{
  "vocab_size": 34077,
  "init_std_down": 0.0,
  "final_lr_fraction": 0.0,
  "max_seq_len": 512
}
MLP neurons of a small language model. Each row is named by its layer, matrix (gate and up: input weights) and neuron, and shows model dimensions 240-431. Each number is 128 + 24 x the weight over its row's rms, rounded and kept within 0 to 255. Numbers have three digits each. A neuron's up and down rows have the sign that makes its largest values positive.
Before each neuron's rows, "fires on" lists the tokens most often at its 100 highest values on Wikipedia text that the model never trained on.

fires on: ",", " in", "-", ".", "\",", " was"
L8.gate983:138127117092141117167088147150177133139089151117157100133154164117088127139114115157124132154121157112131141160109074112093102111125172132137113100142148087139167117118110131135100131147121108120155127110152113114150130117140105109130149152130102124091088101111179168100174122130142146166123153071117116154143161094118098102115101118086154127141106124117160144099128081091133115116130142167145131092107151119140129166179152132125116122116094144127153119106134082131141099113096084172141107137092110132118130110152116079134137128087144137154111107177110111114074153150126095118
L8.up983:189158143129136096131177110154144147111119113138094155111125141124153160118134119097149136153142105155147137106110103140102144147126097123126159123100146111108136124125099173133128142077180140164099127094130108142083083110106122120122112127120096138116077150155126146142118135120156107089128107134140089151145123161130120143140142157116149110110098142125123106147127161133141111101088124116162134173136125195129138156104153148113141149157131114124112119140139103130109144127138143110096166134147149126145087110093169111093112175125148145102130089113134116152134153126130122133

fires on: " |", " in", " O", "1", " ", "."
L8.gate2000:105129095136123111144131089165136123157117131116120099118124099117118143142131107077130154144080102163086181141132100104157134126136098153116099085103084150122101101144099115143164138094131111100134114106103140109152157131128150116080118155091092137083129111099153097150150146100118135152109116127115093141102113122133125151147107120129156131141118123125140117170116147117134135089130148112156119104146129105120075160097132131131124142167152128122116171106125139089155110112132112106132137194090117149119146112156119090174128102111134101156121083161179153064093119134156172130
L8.up2000:087191107117148094116140143151137131158141108154139139162081125116141090121171118151091177094165153102119143124159119136098163103161141139146127176146113118178141100141138130112145138106113115080111127092136135123147091136158134115127143147154124115175135121142098149137116108141163149138160151108125135133148096140124076156141130146098096106141130089154149143109165090110120064157156148115096134131108102086146110132187123146096149169150121138123156131111127094072122137122154122140136154174103118113074105156158125103120104130145100116109126097133103132106151132106113154102

fires on: " |", ":", " the", "-", " -"
L8.gate1261:118114114161116143078140133111093099151137140159123139117150070137115156120143127100131139107127121138143126152156130084152115126136132114122154134134106137135114121133134143111169185140141124141085144137129142083115146125138128135119105124161138121139119156126136138097107121103130132122170132139155090104125113162167149120112153137121147125107101166140187108112081156141139106104121130174134122128113112191083124197116123103118087156159170152121113096129169135086132130146136111105149108144116097142170122122142165134171184143143080167138178135138140103066119130089101137115
L8.up1261:156146119170140144148138147125162088142144098108113200114129139138123116146101110158063157156143094116106149118133124117107135090134105107153116095170117147138110133143115112128145110178101154137156125115140123121143152150144137143114140136123088141076093103158095147140138101122151109112135092178114154101143126088108065149148165179150132140093139123145123146149139116100147169123106130138104127169106097118111146115118101141167117134105210114140137124162063098088168126162106100110132082154181162162161151094116123116112111115084162144117134095139101124163138124208118126146

fires on: " |\n", " ", " |", " time"
L4.gate722:141150114130122109132123132092164137130151098119108127087141140112096119141161136106096116110127138095132116116129126152132125152141103163093153152110119113112133088113131116132116088091140115120151148109131129103169140156118118126070132161136121157063152095136114104091151131183120083132103117113150142095127138087106164174082078159115122114092142118132118100130159148126131141136125146106150093105089133076109147137140104152112117078151114141070085173173123155129163186154116146114084129128163075129175157094168150118094117100100139098099129086130134143094142099163150086142
L4.up722:120088120156128102125109091122144086145161111114108135196097100142121158156108144117109097084153103101141060140130125115121096111088139130175112136127130085136126127132148098134122136116126093117125081115122144129128109088149110154147164169122144094132117112134118168133133145120107115115115095143093124165117115118128131150119152173122098148170155106151143148141103104146176095115117104153100130105161170140154140119122114138137152136129098144125141132116154095124121106104104153160148149130093144130064147123113167128070124108102088132089118152116116082119094111101092165101

fires on: " |", " of", ":", ".", "|", " "
L4.gate854:122086139147139136124131142116164125153137125168142120144133127123103138130130158134115128139145115140113160115076124137166140101108122156115141093083160148106153125161092154139157160120083152105121147156108123155172094166062131112080137116152141161149110113101157114120138136092080151119120045163108101126139157177117105159107097107105156142118160142126086113127157106135080120080134151075161087157156118148130088119105126158157107097129145137132139099138126171110113118151109118119115212122123127126110090096139158108149110144161126104089133131120112115110133140136178156141
L4.up854:128120146124140129164143136142113118111127143118099109113128147143147171175134121157139170089129092164183124152092146133128152102114117123105143110116148112126082126140132114106150135131117138128111130152168125138097085127090157147125119120158149137118153141132156089107134145142135138126160094070103170147156158163109151160058109148130134130137122099166142104152120117131131193201131139094146108106121087151159058127094122119079190147135130114104120197124163143172125161105141141128117138108144121119147142115130115079124138101104116123135138168135129149090117145122165142122

fires on: " |"
L4.gate1828:139141121133147131117099089137114131167113121118130110110113124125125104155127075165140127107168105088176118108145123136109127081138167137163109097126119106141122094126079071154135136120207129162105206132123168115141118166103182121099137139102149099109139098107174074134148098106136143114106147119127163099130114141141109154149130117119134137141179155144128191149142151108138126152121128134112164138171088126075117093119112145130137072114123132159120133149172115107153158132137155125109107117182145088103100134162166121113105140146161120175110138153104146115126123138118167183
L4.up1828:147103104094099094110144119118111154128110141104197125101158132126109109134100174133128142112125147120107143068135102152127069143122122092106133138093130118112161158088113150128117125078154124109106103111138156163122127131145129119182108120085155087138118116126139136135122120141136129145120131097143094161116198091109156111165132122126166125154124160146125104080175135175166103078106078128169165106141099133093155153076178098120120140048160106134118095136160148145159116118162121119142135113120153106085139130092123161113080120116185148115151125159125115090109112140104158130

fires on: " ", " in", ",", " the"
L8.gate240:138106123117142119119080131139151091148114157058101116124121142118095153105106127133123119119122121130110149145087096159135139097066188100142103165101126143117153124148144123150151151147180085119078118111126181121119118151135146141097144130128127121099094130139150143140158153115118102161153152136139159148133156087113119171144123125100111182139110161124178123130111124097119138121132155120120132116158154106091100148131140100087082110130161168102148138156141128149114114119083122126141124118121103131128119145141162158128128097115123115151150122105109123137165120138110078133
L8.up240:111144122156123157138097115141083109114131097154159140158095092098123109143176162082147149130102127111122111093151141117122126129104141113074153141121109102134119133108110097145111112104119153126106091115139139134072121169158118106113159161115146129149126159161134115098113091085132115144148183072078110137108137108113149131077149158132116122156145106170141131142102147138120081124133125140132186141117146170180155120125126118147091144148146145128163111133153176144132092121128134115136123110116134151119120114138178108094070188122091105133134128177107133123143129150108133139

fires on: " a", "A", " ", " his", " he"
L8.gate337:113137091069106103116129129032177125137109166158176134122103146150165159124113104146146130114117181150158111141144135184163102127093127138170108145093140125108114112131151117114110156100102113105105160121100118121132099154152097120124170134121133128107129166135123109114089158119120143137098099109160125162148098096142161091157127140120128131069114129117152117082150137098100129134121077112134127081155127114151096118128112122170137155137164140106097140129133168120118167138133122080183122130110142072092122137132111096106139141106147106123143127115063131128137163119169128107
L8.up337:168167136148073112112116161121085135103145169146144127141113127146103118108125138138145149119125069108108112155083130152150118135152138161121103122166131105126147145139144156124091132116142099142152118134135143117117114111139141185131126104147108164120113118133128081092103164133123070148123131123116154139134133115134153133135169131123138116133190163116127096099159175130129127105105131133097154120094156088123113107111096111110138115101104131127159112125125147100106145153180135170155120133093106141121131128152148140129124112124108151193098126151105168136111160135168132131

fires on: " |", " |\n", " begins"
L8.gate1917:154146142133162150096109148155145116119094138131145131132153084115072122119141154096120157161144130120128114121121140116138136138113134121152192181070130116147156096136103107063153129102094127150116138114150124142168126126130152132129094131131154102123145137089129102125150131092119141076088123106200109146133127170116117126132141098124149194159153144141100184145132118137111143114119161110147129109122104132082101119120155091089146140126130164145126138146078156112083096132123170146145153090108134120100123112112149161159139148120122108101151166151111146117128145121149132162
L8.up1917:131127122137143101125075082131130150123080129113159141128131117116077077118128118112115161143123072129127101107095081169158124142130139104130142123074124129104118161136127131159104068164151106111112114124128147105125117118094120122074162144147178128162115131148155144060164115147142109154068165116154172142100142115112123104159134153128116130097184083142107096113097140140127140156088128140136180127173073154112143138114142101116155107122128129148101117146150139140145124122149164158126122133109166160154143131115148098121158137101114145175107132127138184128115091145122132135

fires on: " \"", " and", "as"
L4.gate1710:127163144139141135184126146134099128116136142130120118162129108139126125124098163112138118186142120129156127116152168114119119127140150158098092136135151077115107133127135135144087131086060087121101113148111126198099111125130128132123153149125125146103143173124128126107124159075050093113140094111122126135133115116122136151124151130156132147103081105125147164114143142120122171130114084130153138105089107102127132133123164124121136165089177127149106126118135134145137112151125119096134109139174105115164159114143072155108147122060134157143141068121134130140131098142083144151
L4.up1710:069144120132116143156141130131103108174127121106111152133171127120137113098106125131110153113144132149128102154138165138117089124162107146149122075101161161152108145173111092142063165085127087130136127118153101100130128109144140113133160127108131060143116151109120116135167142128117145110160155122132082143110165107109125114109133147098089137109136154107145129127118105178183075106109132133144147141107139165141147159106139159059109122159130174145119084114145087128128112061144147130108100113154083169119148129157119129165157143141127154146136128148150145138133149098138118151

fires on: " to", ",", " and", " by"
L8.gate768:149153170129108102145171131161121128145130154107097132136116123118090133109154159116189142158134123160159118167132177134132114083150127141157095109107168080138134121122107115123094121160132144086154126115126141149088099130106132082117140125099183189114102137108141124144138172138117124101081129144133116117149100113119141169116134149129164117163131143152121085176103175150118128116096143107097092109112085128145145127143105094095154172134107108159127119130166116145168159084155168132109124103161082112137121067150104202112124118159118135145107124121106115102133096135103139114
L8.up768:110148140117118135090120113163102168104097142122124144139133153078135110107124126138097143119114113134145143107128131140140106091112144172153088106120150096173101137160119148154111103140139112072144126120135197122102112119140122107117101142122100124122123135074143125093144134132139130129113155160150068118124132136138162158090129144158114093127076155175083122205120114142163123165105131136102152134074103124146125161082134139113108158133146140155130147049106092140163111142127154106118119118211076104140144139094117100125151186121126122112105128160112165107125086126092131118

fires on: " and", " James", " &", " Charles", "."
L8.gate1550:133156140102132112142149129141131123120145122116104144086118079131183100151113111144106129131117067102141103149105164115133093167158155169118123140165155151145117113114127058135134154122098128127109143166146157144129106148138159110109114127116149146080176124110164133138077133089092159154146136108110166161163123105093106148146161136094143134103153125106109115131069148153121161138101087122141146161085127108164132096162133136142139136133139100129137136161121128128158082134135106094122139106154144126090099140118112161118101134103142121174132089134102143112135140146184158150
L8.up1550:130159138144124116132107164135097112170148079100080141132123122122120079135133100107151141157178075089102172166115173153095152153081127158141118111119149104155136150149080130119146115150131088148115089131130133151177122160115139091118118146065115116093142130133113146107140129111112070151119187144145130120122145138127129146100158141088165126099131144167114123121130106081092166114127138106155136145137144157078103138116096148148126125114137147092133160129144137140138074080153139096128128106126133121110138138121112146095145107163156144153138118121107141114135126133144097135

fires on: " |", ":", " film", "-"
L4.gate1872:123114115120120113102170123145151108167098140089154090124130142102126096101133167095117116171137157129142119157135079105165151124149131147106136126137159112158100134120137137112080144141096137102143158102148176114077084125102138169116121144145117117135126155149113116122130107134180114162144113125168118127175130118088141114093128129138182120115141109101124133153145111154122120115102140115142089128080146107105149130099096109125109150117144144126160096103161117151184129107096122128130075164132101116090114138118118160087158115103133159137129156118133119121124121148123152085
L4.up1872:140116105131114162117138100140124115156136161150107104120157116135139115138120144113083131151123161134127095115153135145129149143120085176086153119126115130151138151183124105179135129131083109102166133156143113114165143149128135123117146132120119146092141108161120132089118081176118146146147118142110143117106143094126094116143121113127177144147126166087107141177134150128109126108084169085107099168116085136145140162145126141171121108176158149112142156176103151126107160118153098087129131182125143134122137135129086144143132119179155150158086162162189121139144110123147111149

fires on: "202", " in", " ", "201", "194", "200"
L8.gate1039:135133085110107139122152136106130134085148104110123136127096121106101136109164127141125180131154122150142088100101140155137165182115144129149091129131137106120068162103118143083118160088118118152109122111163109125116100116122143095072140137123122119119074142176153116110152111135084185114124144092132114155143143111078147115200149158104107132130100128135130119118101114125125135139137117112093151112147162120155102142104148137147131147096084149083150142129141113109140140126119110128117118130109134116139134118107104139133097129118114114090099157177112105111116081135134066120
L8.up1039:146132112167144113134141109101168129119136095136155117118100135124138141128153131133117174120147149105099121120135116150140155119145110134066115145143115135146116070117132119087135154125122128097143141089156109147149136123122116145089136130154134150146101131168160128120112123153137171110140081091117144125134146125094117130149131112093144119159104139099128105111136107110114152145157122130045147125138091092117115079103158101189119174139135144142126126127144121112142109124084101122110104152089118147114118142104176144127132092146142145110107147160117140160176104105134079135

fires on: " a", " his", " their", " His", " an"
L8.gate175:145107112104102104124120127082099122134103167157160110145129165073139121135100077106147127155135115156127144153135123133153094128118143160150151143104114094112126122119114163094087123110119110141133131120163111122132112132112056104131119137074097097104119164152146125138106146164114157070096100183147124130132081074148108151128140128126107119154081165143132122098150179121117124146129119147114162084147130111110095145092135141100108158119121123123114116140132135129112123141127096121131097122099156113067145166113114148129135115176109155105135153154142111138078085187113126138
L8.up175:111102094167061142154118116103137111122164174114174115135108077129177149127147118132094134173111124125105089093159143165108098109123152144170130148105142151123159113158123126165168110129117111133120102121117088145137145111117078145121148116117128117140169121123147081129132128141144108130128100151186085146112140101139155086159125140119143142088167113094114144096128130130154145115106122132138178127152112134103093138141154125158102123136145122094097134121143129136102137129094120164126097145145145120137134155103156110134118136098089137109105165147152087115132122134149160088